Weights of a small transformer language model.
Architecture: LayerNorm before each block, learned positions, biases, tied embeddings.
Training: 568M tokens, 4336 steps.
MLP neurons of a small language model. Each row is named by its layer, matrix (up: input weights) and neuron, and shows model dimensions 176-271. Each number is 128 + 32 x the weight over its row's rms, rounded and kept within 0 to 255.
A block is one neuron, or neurons of one layer that tend to fire together. After each block is what it responds to, as a language model described it from the Wikipedia text at the highest values.

L11.up183 [105  98 158 113 152 139 144  79 183 180 139  83 117 143 129 123 167 102  96 199 137  68 139 130 110 142  50 209 137 105  75 143 124  89 110 100 143 128 109 126 138 144  98  80  82 128  96  82  94 143 114 135 173 154 134  71 101 116 142 154 150 162 178 129 138 113 131 128 121 131 105 102 105  91 111 111 149 110 151 127 114 111  86 133  91 117 113 134 217 124 176 106 135  72 143 144]
L11.up236 [157  97  89 171  90 105 108 125 205 222 121 105 114 192 111 133 169 113 110 150 165 102 140  90 148 131 110 143 131 122 100  66 132 126 129  87 147  69  75  93 167 118 189  99  67 132 140 140 169 113  97 125  95 132 126 191 165  93 140 116  92 105  98 109  50 128 155 122 139 116 130 136 157 119 109 103 150  75 180  49 155 116 162  48  66 140 115 138 181 133  96 159 103 119  94 178]
L11.up305 [159 144 167  62 110 142 113  93 137 148  88 131 113  84 142 125 134 132 136 121  97  68 182  86 118 132  57 117 124 115 122 117 157 121  79  99  97  93 147 118 152 121 105 175 140 140 148  60 112 128 105 159 139 149 146 142 100  61 180 145 114  75 111  71 123 122 180 193 137 155 110 121 132 143 134 123 124 116 103 111 100 163  94 152 118 126 113 117 128 121 103 167 202 144 120 109]
L11.up318 [201 115  74 131 142 136 106 101 143 145 179 136 136 169 116 109 103 106 106 125 100 128  92 109  96 165  80 122 145  97 104 114 106  58 113 129 146 105 131  92 168 123 148  17  94 144  72 140 136 140 152 121 182 118 166 174 156 100 106 124 139 124 130 111  75 136  68  96  90 111  60 116 123 101 148 157  84 134 145 169  73  84  97 158  77 191 131  54 114 101 111 141 107 116  98  97]
L11.up425 [119 176 140  84 187 168 107 165 168 108 132 113  94 149 115 141 150 125  94 139 157  96  90 115  85 113  74 179 169 129 121 131 140 131 100  73  76 101 101 149 148 115 140  82 100 153 130  94 130 127 131 160 154 123 123 158 148  64  65 121 140  92 127 118 113 108  96 215 111 120 105 148 134 138  91 193 112 113  48 103 192 123  55 197 127 146 230  48 140 106 152 146 136 118 166 131]
L11.up498 [165 125 104 143 176 162 159 180 186  98 122 144 159  90  95 159 112 104 111 122 120 122  97 130 115 127 103 123  87 111 113 138 104 133 116  98 160 126 130 134 130  97 155 150 144 156 110  81 100 177 170 130 155 145 172  60  83  99 172 116 132  62 167 137 112  93  80 112 102  96  27 153 170 118 146 131  97  87  83  80 180 133  46 112 161 149 169 157 185 118 218 134 139 101  86 106]
L11.up550 [128 159 136 120 153 120 119 120 152 197 100  83 104 125 121 122 130 160 100 114 178 136  98  91 147 194 183 148 150 101 116 107 129 151 103  93 132 135 103 118 123  73 216 124 129 143 110  76 144 159 114 140 166 120  90 114 138 175 158 187 113 105 170 121  95 151  97  91 178  91  79  90  95 117  40 134 118 126 100 137 137 120 126 117 123 132 156 128 162  90 106 172 117 113 130 142]
L11.up556 [149 134 134 173 163 148 148 118 131 130 148 140 122 157  92 120 178 221 149  92 162  49 152 114 145 151 111 144 175 101 126 105 115 122  52  64  79 118 108 155 132  81 139 147 124 119  32 119  91 129 148 123 193 143 107 168 125 124 129 175 129 103 133  89 143 119 136 133  75 140 152 159 135 203  97 163 151 122 128 100 162 125 116 135 160 122 162  86 104 110 174 113 185 122 105 183]
L11.up599 [122 159  45  82 110 157 114 126 136 131 134 150  92 139 116 149 187 132 133 161 187 117 111  90 130 171 124 125 151 152 116 104 129 130 134 129 127  75  24  93 149 132 127 145  68 104 123 170 138 137  80  70 137 142 138 147 143  89 108 154 126 143 138 128 125 140 115 178 125 117  93 156 125 150  81 102  93  82 151 162 133 107  90  96  66 101 227  82 141 178  91 170 142  95 181 191]
L11.up650 [ 68 129  70  61 141 112 132 125 136  97 199 108 102 169 120 122 166 131 131 180 126 121  91  92 131 177  94 141  88 128  90  97 106 120 116 130 129  91 117 107  73 143 172 134 110  97 160 168  84 118  58 175 119 187 132  77 130 111 130 145 138  78 117 124 146 164 129 163 169 119 133  62 109  76  92 212 112 136 162 121 135 128 145 125 107 105 121 129  92 149 153 131 115 133 179 118]
L11.up868 [150  96 117 123 175  57 128 161 149 131 149 134 118 139 109 103 128 106 117 153 159  87 146 137 104 155  70 113 137 120 134  74 141 160  69  68 169 137 119 116 157 106 120  85 108 127 107 118 122 138  84 146 128 116  92 147  99 127 188 132 125  58 123  98 163 104 118 125  76  70 178 125  85 194 117  78 103  87 128 145  82 148 108 152 127 146 155  79 151 146 102 126 124  93 141  97]
L11.up986 [122 140  79  98 144 163 110 151 148 120 107 134 132 189 118 160 139 152 167 115 134 118 108  88 152  96  89 141 114 140 121 119 121 150 147  97 127 118  89 119 160  89 136 103  64 176 106  88 105 122 121 156 137 140 112 136 170 106 145 150 136 119 133 120 102  72 106 139 131  78 104 119 111 122 129 185 129 117  60 119 109 148  66 159 122 155 163   0  93 108 137  78 137  85 141  99]
L11.up1024 [173 120 100  78 113  81  82 119 192 123 146 124 125 134 152 105 173 170 116 118  75 115 130 136 176 178  85 170 118 148 136 135  87 144 104 106 124 109  97 153 170 140 143  93 124 144  95  95 125  63 152 109 173 168 127 157 160  83  92 150 208  83 110 104  51 119 122 124 123 145  95 118  90 128  66 142 131 140 161 118 148 107 141 124 125 135 114 113 140  85 107 160 149 109 130 178]
L11.up1077 [118 137 177 111  61 125 148  93 110 140 131 200 143 149 135 153 131 186 145  85 102 131 131 153  88 131 119 125 142  79 125 154 148 134 153 178 119 116  67 151 163 101 114 112 138 123  82 163  98 108 133 105 146 147 150 144 133  70 167 157 128  85  55  91  48 113 159 205 115  91  97  78 103 123  92 120 108  87 146 129 136 158 119 116 122 140 115 126 177 102 147 108  95  87  95  66]
L11.up1098 [135 154 150  69 114 142 137 104 170 165 130  63 127 172 108 156 122 120 142  97 158 135 124  95 154 153 138 141 166 163 106  74 136 143 110 137  33  46 134 155 133 154 163 121  75  91 111 107 110 130  51 155 159 191 173 189 160 112 139 110 113 110 142  91 114  75 133 146 133 119 138 135 122 153 123 141 153 126 132 152 120 107  96 167 130 171 164  95 152 143 177  98 129 154 134 154]
L11.up1227 [134 179  97 107 116 123  67 173 142 132 148 131 128 135 128 139 176 106 154 134 180 116  90  68 166 135 105 124 152 124  81 123 134 157 111 132 133 116  77  75 143 147 203 129  95 108 116 140  71 131 100 122 124 184  76 157  87 113  94 178 135  77 181  83 124 149 126 186 127  99  81 128 142 131  92 132 132 108  93 118 194 120 134 131 103 152 114  37  80 136 111 125 114  95  73 148]
Responds to: Fires on the main verb of a clause right after its subject, often a fragment or inflectional ending, as in m-ight, realise-s, work-ed, do-es not.

L11.up30 [ 89 114  75  90 132 111 161 133 176 138 108 160 127 127  91  91 107 160  96  86 165 132 113 121 140 115 156 174 139 101 165 125  77 193 104  92 114  89 184  96 102 126 170 124 122 159 138  74 123  92 106 153 157 155  82 124 148 126 153 119 108 135  70  97 107 137 113  96 160 113 115 119  70 148 151 184  57 106 111 172 141 167  94 117 177 115 143  68 150  66 136  80 125  72 127 125]
L11.up43 [174 103 115  91 168  91 170 202 153 194 117 148 114 143 124 188 121 100 131 218 189 119  60 116  96 126 168 167  73 111 158 131 153 143 155 135 112 133 129  90 129 105 147 114 167 159 193 194 110  65 140 138 131 109 125 138 112 129 149 165 114 108 139 107 110 116 131 103 125 133 141 124 159 141 147 157  77  84 179 135 111  82 105 121  89 127 179  63  56 133 120 122 142 118 141  84]
L11.up137 [188 137  92 111 137 108 133 171 152 172 101 143 109 102 105 174 124  83 157 186 129 171  86 129  87 107 121  99  58 100 169 126 144 144 152 139 119 115 166 121 165 128 140  86 135 150 109 106  85  95 172 141  48 165 103  51 129 179 177 165  71 133 152 170 124 148  98 141 169 131  36 121 127  98 143 101  22 150 154 132  96  78  96 141 133 118 145 156 114 158 124 129 146 114  99 153]
L11.up397 [146 135 144 147 121 112 179  99 132 185  54 163 117 125 108 182 173 114 127 137 157 107 107 144 161 135 154 160 116  60 131 194 184 138  87 121 122 109 117  48 106  99 155 122  81 153 150 109 125  78 144  83 102 124 125 168 174  89 162  94 174 131 104 117 130 150  98 149 132 153 123 108  89 128 114 113 112 110 169 162 130 151 157 111 191  88 116 100 123 113  85 152 165 137 109 165]
L11.up704 [110 181  94 124 114 116 134  94  88 101 111 121 116 154 119  94  88 192 226 170 153 165  80 193 163 126 132 169 146 103 154 104 146 156  86  72 109 111  97 121  86  40 148 131 127  75 110 164  80  88 171 190 124  85 172 105 174 132 175 160 126 162 173 172 112 129 155 103 123 102 121 156 116 137 108  99 107 108 112  82 116 160 130  98 168 117 101 115 140 117 141 123 121 114 125 129]
L11.up881 [156 125 142 140 151 159 186 169 134 144 119  85 110 142 111  94  81 144 174  87 109 120  86 112 137 147  92 183 153 133 173  60  87 134 153  99  93 131 112 134 181  85 120 123  99 150 175 137  82 119 130 112 139 161 116 123 116  96 171 135 119 162 112 172 116 141 101 205 144 112 128 162 125 129 132 165 153 109 110 171 159 161 113 127 135 127 130 125 127 156 112  99 116 127 152 149]
L11.up927 [206 173  87 157 172 128 242 130 103 118  95 144 120 173  92 108 127 117 127 139 162  99  93  96 108 145  66 117 130  92 204 192 195 117 188 154  45 116 131 109  66  91 176 150 108  77 126 115 132 127 132 115 112 191 116  90 120  84 136 118  69 105 121 115 146 124 135  99 192 128 136  99 105 148 147 155  86 101 118 135 131 117 189 146  84  89 138  86 158  75 120  90 129 158 122 217]
L11.up943 [131  96 105 148  88 142 222  77 114 174 126 201 134 117  97 123 169 180 128 136 144 143 120 116 157 115 134 140 135 138 120 145 174 140 149 192 132  76 118  90 142  71 146 143 100 158 135 111 166  69 169 129 147 102 112 131 116 134 121 110 126 147 142  47 117 110 145  72 130 158  97 104 124 151 122 106  90 172 126 167 139 147 107 108 155 101 125 104  84 146  87 143 138 124 127 173]
L11.up984 [ 62 110 103 205 113  95 136 127 131 146 106 131  57 192 108 188 126 197 180 101 114 126  87  86 131 122  68 103 168 143 166 152 111 153 116 194 149 143 111  88 167 127 138 152 150  91 112 110 155  18 115 135 130  52 137 100 121 144 138 124  91 119 174 115 134 153 110 122 100 147 169 112 118  96  93  92  96 158 133 114 156 148  73 105  87 118  90 137 130 125 146 114 203 112 169 110]
L11.up1013 [136  71 160 132 128 142 123 162 135 145 138 182 159 199  58 120 148  87 154  88 172 124  29 158 146 163 106  56 150 115 166  80  70 140  74 130 172 183 145  67 164 109 236  97 154 148 155 153 128  90 153 148 106  83 144 112 144 135 132 108 123 129 101 127 139 182 137  98 187 119 125 118 171 183 147 100 128 154 132 184 183 101  98 125 152 122 115 117 134 131  94 133 131 107 111  85]
L11.up1051 [112 153 146  89 115 153 147 181 137 128  95  80 139  90 149 106 121  89 175  32 147 131 124 174 133 109 118 135 133 111 107  91 120  97 146 172  99 146 101 118 125  94 193 218  67 122 149 139 109  93 144 143  94  94 176 159 100 125 201 118 133 134 117 158 211  95 173 114 148 131 138  84 129  94 128 121 108 179  93 164  74 135 117 155 142 126 147  73 146 161 176 128 113  92 113 125]
L11.up1138 [148 140 133  96 130 167 167 148  88 165 110 144 117 101 117 204 160  89 127 114 149  53 137 110 123 125 117 154 184 104  83 144 137 137 160 138  71  90 134 142 133 100 141  98 161 170 115 158  48 166 181 111 126 108 135 161 168 121  95 123  65 101  86 114 118 114  93 145 151 140 111  90 130  70 125 150 128 178 117 112 167  77 108 104 196 147 130 125 141 114 174 139 206 116 140 103]
L11.up1195 [122 152 161 178 124  88  82 164 145 167 117 174 133 170  82 187 149 102 104 109 150 141 160  92 128 170 140 157 100  59  76  92 113 137 160  99 118 107 142 103 136 120 168 118 149 113 153  91 115 129 155 103  62  99 112 113 130 129 182 122 108 165 126 136 105 154  70 148 149 143 122 139 105 143 122 124  78 131 167 122 169 153  91 141 137  79 170  62  88 107 106 165 166 162 101 113]
L11.up1206 [138 186 134 162 110 183 114 144 154 156 129  95 200 132 114 102 155 134 123 155 155  62 148  90 140 162  99  81  92  99 151 203  66 187 157 143 130 136 172 178 164 116 139 122 121 167 108 123  95 112  84 104  79 126  86 198 139 141  72 125 119 185 163 157  81 169 169 152 167  87 102  98 168 104 113 120 151 112 136 151  78  98 126 104 203 129  68 112  99 134 122 129 129  85  79 142]
L11.up1219 [125  94 136 167 163  85 206 174 174  76 118 103 100  77  97 148 164 129 165 133 109  97  98 115 145 133 202 134 142 122 180 175 154 151 148 163  85 141 172  72 152  89 163 123 126 157 160  76 116 117 137  96 100 128 172  50  89 138 147 114 157 116  78 123 159 194 125 115 200 122 109 127 169 183 144 142 115 109  96 148 148 119  73 168 132  68 128 156 108 102 123 135 154 132 112 139]
L11.up1257 [ 95 140 163 112  96 134 130  68  63 108 128 159 126 159  80 108  58  96 155 146 103 130  72 150 131 177 125 150 115 140 145 152 140 161 131 186 108  33 128 169  98  96 138 123 113 144 166  73 157 127 139 114  83  94 122 125 178 141 137 139 110 114 166 170 118 151 164  91  65  71 157 147 149 110 180 171  97 210 130 107 111 109  98 138 171 114 122 122 120 131 158 113 114 121 140 137]
Responds to: Final word piece of a multi-token proper name, mostly surnames, often the sentence subject right before a verb, comma or parenthesis, e.g. Pull-ard, Kais-er, Fukuna-ga, Adam-s.

L11.up6 [172 110 122 137 135 119 151 160 139  98 108 166 135 151 132 161 156 110 121 147 133 148  98  47 160 119 123 101  86 110 177 173  98 137 140 141 125  87 103 129 136 111 127 100  97 103  66 140  37 170 137  88 234 116 171  99 166 107 123 131 181 115 174 109 134  95 146 112 105  54  93 140 112 184 131 151 142 166 139 132 109 166  91 170 132 115  85  79  76  93 131 118 167 109 160 162]
L11.up100 [111 151  88 102 141 150 140 136 147  49 152 177 128 124  15 165 154  66 153 144 149  62 130 120  95  78 189 150 120 134 155 118 169 116 165  90 133 151 123 129 139  95 127 184 101  85 167 115 111 162 114 142  87 137  68 150 120 147  96  89 122 156 135 182 112 163 113 117 149 102 163 157 130 121 114 167 119 118  61  92 124 155 111 132 127 113 166 105  66  94 139  73 182 116 134 203]
L11.up119 [194 119 148  94 135 120  99 145 150 111  96 184 175  79 153  95 124 126 115 101 124  88 112  90 126 189  92 121 117 112 133  59 157  91  99 110 104 121 209 162 138 124 104 119 124 183 100  57  74 134 160  70 131  95  74 187 120 155 159 156  69  86 102 169 166  25  89 108  98 121 156 138  94 157 117 150 103 168 113 132 136 144 126 151  99 128 170 126  90 102 131 176 164 145 206 109]
L11.up314 [153 196 113  97 108 137  90  92  77 184 143 146 137 196 105 157 139 143 165 139 133 147 109 128 130 154 133 116 130 114  68 108 179 110 166 138 165 166 169  55 120 106 135 163 115 140 129 126 110 101  71 146 167 120 133 127 142 140 170 154 134  80 169 159 133  91 138 176  84  72 125 117 150 185 110 141 112 170  90 126 130 162 104 108 137 157 160  94  89 134 157 171 115 140 178 143]
L11.up491 [132 178 169  81  85 139 160 186 151 153 149  63 132 154 153 142 154 146 122 113  80 127  75 152 157 161 109 127 123 124  52  36 146 102 130 167 121  71  75 151  97  97 111 157  53 109  98 117 128 130  97 107 133 171 105 108 123 117 167 118 128 159 114 156 102  92  65 129  78 155 122 165 148 153 103 172  86 102 133 102 153 140 130 105 157 119 189 104  98 138 183 112 150 104 135 134]
L11.up514 [174 179 154 156 134 191 126 190 120 154 121 157 142 142  69 121 145 111 109 140  86  70 173 145 126 154  92 117  99  99 146 131 122  82 159 103 127 126 158 149 162 107 103 105 114 132 115 102 131 128 174 108 116  95 149 119 143 154  99 135 109  35 115 166 189 165 181 126 118  75 118  95 188 100 110 122  54 153 129  94 108 105 120 141  90 126 158 106 122 145 154 173 113 131 117 159]
L11.up515 [127 153 133 128 160 106 157 154 190  86 142 106 158 139  50 167 187 160 135  92 122  94 119  79 127 132 148 121 129 146 123  98 123 126 144 175 106  62 147 123 174  89  99 179  77 137  94  85 119  77 122 150 132 115 132 125 214 131 128 116 133  71 153 129 139 101  79 156 119  85 114 116 211 143  89  72 123 160 175 111  63 106 110 154  84 103 186 133 133 162 136 141 144  85 146 167]
L11.up629 [164 103 136 159 141 156 107 120  95 102 147 119 133 148  89 137 129 112 152  30 135  79  76 110 138  92 158  99 128 122 141 157 159 148  97 134 152  77 112  72 135 106 208 166 149 143 107 109  93  53 145 144 154 169 139 151 216 165 129  88 132  72 116 115 179 122 106 114 154  92 105 173 148 127 152 133  80 141 171 130 215 104 105 199 158 137 154  95 145 172 144 100 202 101 168 165]
L11.up639 [160 162 160  95 132 123 116 157 158 123  63 138 127 170 144 160 119  73 134  84 104 154 129 116 150 163  86 115 175 113 106  88 188 113 119 156 137 115 205  84 132 126 127 123 126 126 147  77 133 141 112 158  89 104  93 118 116  83 143 116 128 101  85 108  78 143  87 181 142 123 132 137 213  95  96 114  93 128 131  94 121 140 100 127 147  50 168 108 109  74  86 113 134 132  90 130]
L11.up700 [143 142 147 123 103 162 130 114 159 118  92 143 110 105 103 159 199 103 125 162 119  80  77  80 108 183 116 180  96 100  69 130  91 166 148 165 127  49 128 123 144 155 140 122  91 130  89  84 110 158  93  66 206 108  85 164 108 124 113 132 204  84 156 189 110 109 136 165 136 151 173 155 144 118 152 155 130 118 100 127 110 194 178 138 124 124 116 123 138 155 154 125 137  66 171 138]
L11.up890 [ 99 111 139  45 104 104 166 141 169 103 122 167 142 136 147 169 104 195 126  60  62 128  71  56 148 166 153 104 127 122 101 158 138 146  94 209 125 120 141  97 205 115 135 113 107 103  70 170  76 137 119 155 126 155 146 158 113  91 173 138 124  56  89  84 138  61 117 178 132 135 128 122 122 124 105 160  83 177 103 147 121  88 123 137 153  64 170  50  55 138 152 140 162 163  91 124]
L11.up937 [160 162 116  97 169 186 114 151 175 139 167 154 169 139  98  88 151 177 111 137 157  77  88 107 166 114  87 100 143 119 111 129 119 144 120 134 120 139 141  74 135 123  90 126 119 218 164 119 126  92 151 122 119 104 102 123 111  42 140 179 121 137 168 121  77 115  86 131 140 142 143 135 192 188 131 112 101 153  91  57 102  93 127 138  73  89 180  46 139  99 162 110 150 106 113 115]
L11.up1048 [152 140 124  74 107  83 144 127 177  77 125 127 177 153  73 160 184 185 127  48 142  87 115  79 147 167 100 119 107 131  79 110 180 123 134 188 105 110 139 119 146 150 127 156 125 125 107  38  68 189 105 115 129 129 151 157 127  83 159 105 197 152 190 154 148  64  88 185  70  88 104 113 139 112 123 118 157 165 110 145 105 164 142 178 114 109 137 148 153 107  85 153 142 129 126 176]
L11.up1103 [178 111 110  90 110 150 164 140 130 123  98  90 132 131 116 105 190 122  91  63 185 121  78 108 122 136 146 144 145  57 165  82 184 185 124 152  52  91 116 125 101 119 108 123  80 162 130 122 155 124 160 153 138 144 108 192  87 170  68 160 148  89 125 104 120 167 114 166 152 129 112 119 108 110 143  91  66 138 129 103 125 141 192  90 106 172 156 130 189 125 156 167 123  90 156 169]
L11.up1146 [191 141 191 135 112 156  92 127 135 133 112 183 117 161 110 143 170 108 124 186 147 103 140  61 107 133 121 142 174 146 100 108 134 164 182 179 151  96 129 124 138 190  53 163  52 130 106  80  99 122 178 111 131 123 146  83  96 122 131  70 159 124 143  74 123  60  79 123 114 124 116 168 119 151 156 101  65 209  46 140 120 172  99 123 134 128  87 136 161 114 155 122 157 100 166 177]
L11.up1166 [190 174  94  97 168 111 114 179 109 132 113 198 203 184 132 138 174 143 189 125  92  64  93 144 159 136 131  97 136 135 101 100 129 140 100 105 141  72 154 149 148 127 120 156 104 154  77 161 158 140 129 133 128  96 171 161 120  88 175 142  84  95 104 113 154 105 138 146 130 116 111 132  84 179 129 143 130 144  67 145 114 121 137 131  58  67 183 114  91  74 114 140 119 159 108 105]
Responds to: Short opening fragments of ordinary words broken into odd pieces, strongest on com in com-mented/com-posed and ce in s-ce-ne, also w-hi-le, s-c-ratch.

L3.up637 [122 162  94  65 108 152 206 149 159 179 116  91 152 127 107  99 148 161 141 117 155 119 117  89 142 132 111 197 111 123 139 116 170 152 112 102  90 119 128 113 146  81 181 155 134 144 160 150 119 101 116  86 135  75 130 176 148 143 114 150 129 103 125 110  83 149  87 137 138 145 122 134 127 155 143 112 126 138  92 162 151 110 108 123 172  91 151  72 117  64 157  76 129  96 145 130]
Responds to: Subject words he, she, who, or a biography's opening is, placed right before a verb about a person, e.g. ", he learned", "(born 1998) is", "footballer who plays".

L10.up171 [138 135 140 125 148 171 124 184 110 189 114 118 114 151  77 172 108 135 128  63 164  63 119 123 133 117 126 106 165 102 169 111  88 129 106  85 138 120 125 116 123  69 198 152 120 110 142  85  97 120 147 162 161 162 146 139 117  98 148 197 140  76 171 109  79  58 105 159 156  74 130 170 154 113  67 146 173  70 121 150 180 125 145 140 161 126 144  88 138  82 177 134 208 108 155 122]
L10.up609 [146 162  96 103 140 154  84 174 125 173 116  99 129 166 111 155 158 130 110 127 214  83  61  96 127 158 122 185 139 171  92 135 100 137 185  83  94 132 105 119 128 104 217  98 130 202 114 124  62  76  96 139 198 144 152 136 102 113 175 167  81  79 155 113  39  75 117 168 118 122 134 154 146 138 136 109 160 114 110 105 151 148 123 119 198 131 146   6 152  66 143 128 125 114 167 113]
L10.up815 [164 208 120 114 117 158 177 165 190 137  90 102  90 168  75 132 155 110 124 109 187 142 120  88 128 131 159 134 117 140  93 111  90 146 128 148  93 102 160 135  88 129 149 146 148 129  80 126 101 137 115 175 143 164 108 123 138 159 109 155 106 116  97 117 120 115 110 145 110 118 102 149 177 106 144 171  88 119  65 111  75 184 102 144 111 145 161  75 107  89 119 153 170 104 116 126]
L10.up1211 [184 134 114 103 136 143  91 140 147 163 118 106 146 156 130 159 141 166 122  65 156 144 105  83 128 141 139 169 137  81  97 140 101 163  87 122 157 107 168  79 125  77 144 156 115 125 175 106 110 111 143 133 162 103  84  89 169 132 118 194 121  95 151  96  90 142 149 164 139 120  59 105 120  79 113 144 101 123  64 120 109  96 117 136 150  74 135  98  74  66  96 179 115  90  93 138]
Responds to: The first token after a sentence's subject (often a surname or pronoun in biographies), usually the opening piece of the main verb, e.g. re|tired, su|ggested, also.

L3.up1248 [125 162 160  85  97 145 164 150 101  97 142 177 163 141  88 128 122 119 157  55 121 146 141  60 166 119 128 169 133  74 122 134 155 177 147  96 141 109 139 112 137 117 173 192 146 150  98 180 103  88 138 152  97 114 150 145 173  92 142  71 151  81 106 184 141  87  64 158 189 121  91 102 193  94 142 168 121 113 153 126  67 198  99  83 132 133 124 130  48 121 142 187 173 154 148  85]
Responds to: Non-initial word-piece fragments inside longer words or names, often in tables and lists, such as beauti-ful, Ad-di-s, T-ex-as, pre-di-ctions.

L10.up194 [127 106 121 131 133 155 159  73 121 155 149 112 115 149 120 127 104 186 138 127 124 106 140  87 178 212  85 208 139 174 201 161 153 134  89 143  83 137 136 143 124  91 225  99 124 230 132  64 129 146 132 180 132 170 129 170 145 104 109 142 133  90 148 138 108 141 107 157 133 136 139  66 146 133 114 181 103  85 147 135  92 107  81 148  95 181  89 158 119  68 187 137 108 112 103 122]
L10.up236 [122  87  99 129 115  96 135 132 106 107  91 155 143 101 139 129 139 132 177 175 128 107 109 112 117 151 149  78 193 160 195 127  57 165 157  95  84 132 127 145 104 148 150 164 161 119 124 137 185 108 141 111 174 132 192 192 109 152 143 142 130 120 114  62 111 139 144 156 132 118  86 108 119 133 183 124 115 133 130 109 151  92 146 100 125 149 133 103 175 100 166 145  85 141  79 173]
L10.up336 [116 128 115 141 127  92 146 157 187 171 110 157 152 130 181 135 122 125  89 140 167 136  62 130 129 126  78 166 136  86 182  90 133 137 113 110 128 124  79  96 143 100 111 124 137 118 115 112 144 122 106 127 135 160  76 149 144 135 174  94 110  60 114 108  82  91 150 152  77  73  61 119  77 102 117 200 148 100 121 175 171 125  65 119 133  99 104 132 182 117 133 156 110 118  89  85]
L10.up825 [156 114 150 134 111 152 165 125 115 158 128  97  67 119 118 173 157 166 102 160 125 105  81 134  78 172 124 142 115 172 136 131 148 102  99 170  99  96  93 165 129 153 104 117 102 154 139 133  84 108 153 157 184  89 131 122 171 158 160 128 204  59  55 112 102 135 193 140 106 168 107 146  74 111 175 171 107 156  90 104 124 110  92 148 170  93 185 114 119 141 122 154 120 165  97 140]
Responds to: Final sub-word pieces that complete a multi-token proper name, often one already seen, such as Stefan-o, Garc-ia, Ugan-da; occasionally other words (armadill-o) or "is" after a subject noun.

L10.up177 [122 159 121 100  91 141 123 120 138 104 136 127 131 145 143 170 145  82 152 154 148 128 130 126 131 170 151  76  74  51 146 155  90 165 116 182 161 115  77  87 145 128 131 151  94 140 116 155 132 143 151 129 104 155 132  91 108 104 106 138  96  74 154  96 132 143 110 135 144 131  84  60  81  93 156 151 144  87 108 131 110 151 168 128 157  51  96 108  95 136 125 159 173  65 161 105]
L10.up423 [116 151 128 112 143 119 170 129  82 170 144 156 181 113 116 126 120 183 212 128 182  74 100  81 123 117 124 155 176 132 108  99 178 116  93 156  92  83  82 140  99  98 117 130 126 150 146 119 139 113  50 154 153 103 126 181  95  75 122 130 119  93 166 131 113  97  81 193 167  92 124 141  79 117 126  85 116 105 161 161 158 131  99 128 148  91 156 131 112 136  89 129 144 113 114  81]
L10.up700 [132 132  80 107 150 153 120 162 125  95 116 174 102 131 114 126 126 140 151 160 147  74 153 117 149 151  98 143  99  76  80 125 144 146 100 133 115  60 156 101 110 112 107 137  87 136 156 181 104 139  72 148 134 135 181 129 164  70  88  86 211 115 125 146 131  93  96 135 156 109  97 101 105 149 137  87 141 138  95 133 150  99 135  96 140  70 157  97 119 183 182  67 106 132 122 132]
L10.up895 [119 132 101  80 195 149 148 138 134 100 100 130 174 103 128 151 157 177 115 172 173 153 117 123 163 173 113  87 126 118  52  82 123  80 108 157  87  96  99 137  85 141 115 110 111 131  91 151  67 141 103  78  90 159  95 159 142 106  99 100 158 126 134 153 119 114  72 102 163 167 161 141 187 135 103 110 118  95 134  75 101 156 133 123 167 120 148 109  97 137 127  98 131  98 199 168]
Responds to: First subword piece of a multi-token word, usually vowel-initial and after a space, such as op(position), ad(hered), app(roved), ex(plosive).